MLP neurons of a small language model. Each row is named by its layer, matrix (up: input weights) and neuron, and shows model dimensions 128-255. Each number is 128 + 32 x the weight over its row's rms, rounded and kept within 0 to 255. Numbers have three digits each.
After each neuron's rows, "fires after" lists the tokens most often just before its 100 highest values on Wikipedia text that the model never trained on; "fires on" lists the tokens most often at its 100 highest values on Wikipedia text that the model never trained on. A number after a token or word is its count.

L2.up442:112101144088157103158127166125116128140096118133194114125125134202098103121168198117198102158139058114115129073090189154139195118136124144132119118123080148120080125081160105136103139111111143109079102097134137126087143135117186146098101127130132086138119169190092116094126141111105154108112167095173136121137113113126141069061126143039152145159164127140144091154080124108148140087142
fires after: "u" 54, "b" 9, "o" 8, "ct" 7, "ou" 7, "t" 6
fires on: "or" 27, "e" 16, "ar" 13, "al" 10, "nd" 8, "ed" 6

L2.up656:142191109155178119092146144095112166091116161169118146097122074153144129114150182112095051213091172123179109078136123103148156155151140130077072131101156098203093107141119141104106149090122139157127150099153133107092093124128144159126086119135159196118129144120097128183140116097110095086122157166135139129084136129140066100183106132134145131156086058133112148139146145028101113185129
fires after: "en" 25, "e" 22, "le" 14, "u" 12, "er" 10, "v" 4
fires on: "ag" 41, "g" 37, "ut" 6, "is" 6, "u" 6

L3.up433:114046155119085103188164132132177186106114140119196187145116126137089152098125084176081098137138143062128121143066129167123132150095151064101113163088076108095130129158172150171066082179138140139098153172083086096101119103082182148090083157139122127168184126155093110080139112099130140155112100070109128123135129096143156144133129087078132178088141124115135108095096107109128176120162
fires after: " f" 43, " F" 17, "ar" 14, "a" 9, "i" 8
fires on: "k" 36, "ol" 19, "em" 15, "el" 15, "iv" 9

L2.up326:164210156107126174156168170138095124187123154109119136081149163141102091131133148118138048136111112106164152052057105131115122118065096171144117114148050130169137148112144137085090111123133196141147143119122096166096123071165128147052125132120144107169081121131144145060153144175082166094103185138129137169131148131166072157129147150142152086160124162142148129134095154118108140094097
fires after: "l" 40, "iv" 25, "un" 9, " M" 6, "u" 5
fires on: "ers" 25, "ay" 20, "ed" 17, "e" 15, "ar" 9

L2.up268:112143105109074157135085123105145135141109150134136128156146098092146101153117205074067089122147154035223127141124170150204077133155128105066085121170129192164115129161131085115085061084136126141186081156131133129121127118112101092136100115144164118132090119092108150151098168132091128141108068086119122167148152133150146153172163123120143079098151116180089139099127123187149178167160
fires after: "er" 22, " S" 19, "n" 17, "an" 12, "en" 8, " s" 6
fires on: "m" 75, "n" 11, "b" 8

L8.up220:068133177098117074178169063207148175128094098140051176135153067093130134110106180145112120115207148108147134156137131153099081099111124113139073122132105108109102119175093141067150108111072142056131130125145113107139105147142191107092155117149148114137096112082123114151116085130085144100078142150131127203102129152200148145095135162186121078152137138122105144122101146165126139037107
fires after: "I" 19, "al" 17, " I" 16, "ot" 6, "ed" 5, "v" 4
fires on: "n" 36, "s" 18, " in" 10, "b" 7, "es" 7, "k" 5

L3.up315:105150176140131154136120112174156076122115151113170153078162105178109134179145101112098177141065075104124104139096134101105117135125118136124172139095144114143124114122190082149149060154148145146152130096151137114128143174126074154099166084139097150189113161134137072150164118126122129026044156149128152171177140081102070141081128137124140162137118115102153135197139115157129119114185
fires after: " t" 53, "l" 16, "ent" 8, " T" 6, "h" 4
fires on: "w" 64, "ar" 15, "h" 9

L3.up54:062111102132171134130096117174102124107084143123154138096105111158027077151115102144115137133125159078095123125127127167130065156111182088091125093109136145102132133180127105184138149111136114123109129131144120114114131103173126134122084136067122111088134127154078100204140159130053126129181138078104142131111126121127176111114154096080150156065175106078140127191092155109161126092147
fires after: " F" 16, "ar" 16, " T" 9, " G" 8, " m" 7, "en" 5
fires on: "em" 30, "el" 18, "al" 14, "k" 14, "z" 8, "m" 8

L3.up475:116137159152190157178083105135111157105199158073140151136190118137150113113138151142120094115160177113130170149087142171109111120112167158118093158104112047170165150132092122128123137099080208145174070140185149163109153101135200198118065126143118168083160125077159125161106150105157138179116140109149158211110162163109142134023169122190136085091153124096102112114101110119162092109166
fires after: "t" 33, "d" 20, "s" 19, "l" 6, "n" 4, "nd" 4
fires on: "on" 71, "ay" 14, "as" 4

L8.up256:129129103188114132097108167111108124190093104097144132201106121140097076086169146116142105151102117204105115105169135175169106122132157057155080080125109142157145121204068139139102154091050069146170150173140155136138131104117098095154084170088094113124141170167118168162117099133130115171090137119123095137147140100137133122103147110129109151129231109180110106165151163117104090086159
fires after: "p" 10, "i" 9, "he" 9, "le" 8, "r" 8, "en" 7
fires on: "er" 14, "r" 11, "an" 10, "h" 10, "d" 9, "v" 8

L8.up245:096125111118119147179141098153074125165129110131115136089139147118128136148117169131133121118190162135137114114137138167110053062063132116107107118156100131067083085152142078169169119113149143057114149125140142117102136116111120143119113174143147185113079172124118139108052167148108196079106143151105181213133106138096175114152217105135123123094117118132093093113151107160089114119104
fires after: " I" 16, " A" 14, "us" 13, "," 9, "I" 8, "l" 5
fires on: "s" 19, "n" 17, "e" 14, " as" 8, "f" 7

L3.up629:096152152160133133126072150157105109125169107159122108068125133074182133167112128140105070102136098139164066159100109120141054124114112141182173152115177126161114082109161079130166118103098180055127124103199195083107146207121069133138073143181118144160131145185103148144103105160224135118093218167119122157151129136136083116113129129168085125190139181114131158086157124152110124104175
fires after: "ent" 12, "et" 12, "ot" 11, " T" 8, "ig" 8, "v" 7
fires on: "it" 26, "h" 23, "i" 15, "ot" 12, "ent" 6, "er" 5

L3.up139:061136117197104142133147157120150170124099156162127146192157116176102087148141158076122128120126121113177118104140173100091098151156130092124062134133075147166125119161184102152126113071102123098178100125150190121092129163097101032083147113085100091143118173139094149125109168143133132090122122089143136131167198159149107143101138126114128112111134106123060061106090171179121196092153
fires after: "en" 26, "ent" 16, "un" 11, "n" 6
fires on: "f" 17, "m" 14, "r" 12, "d" 9, "H" 9

L7.up766:136172152141163136154141156118132200141094182105154124105129065145106166154146153144108082161121160095127147135075115118139140162174180128114098188134124208164150137074108150100084123101144114132116119104070200106118103110091081129129139129150118114187150075163147165137162087138148019100143135078204117121128214173118102117141131108088176102108149087113162122120120149080157113126145
fires after: "u" 21, "v" 15, "l" 14, "ag" 12, " J" 6, "le" 4
fires on: "k" 25, "u" 24, "ot" 8, "." 7, "m" 5, "l" 4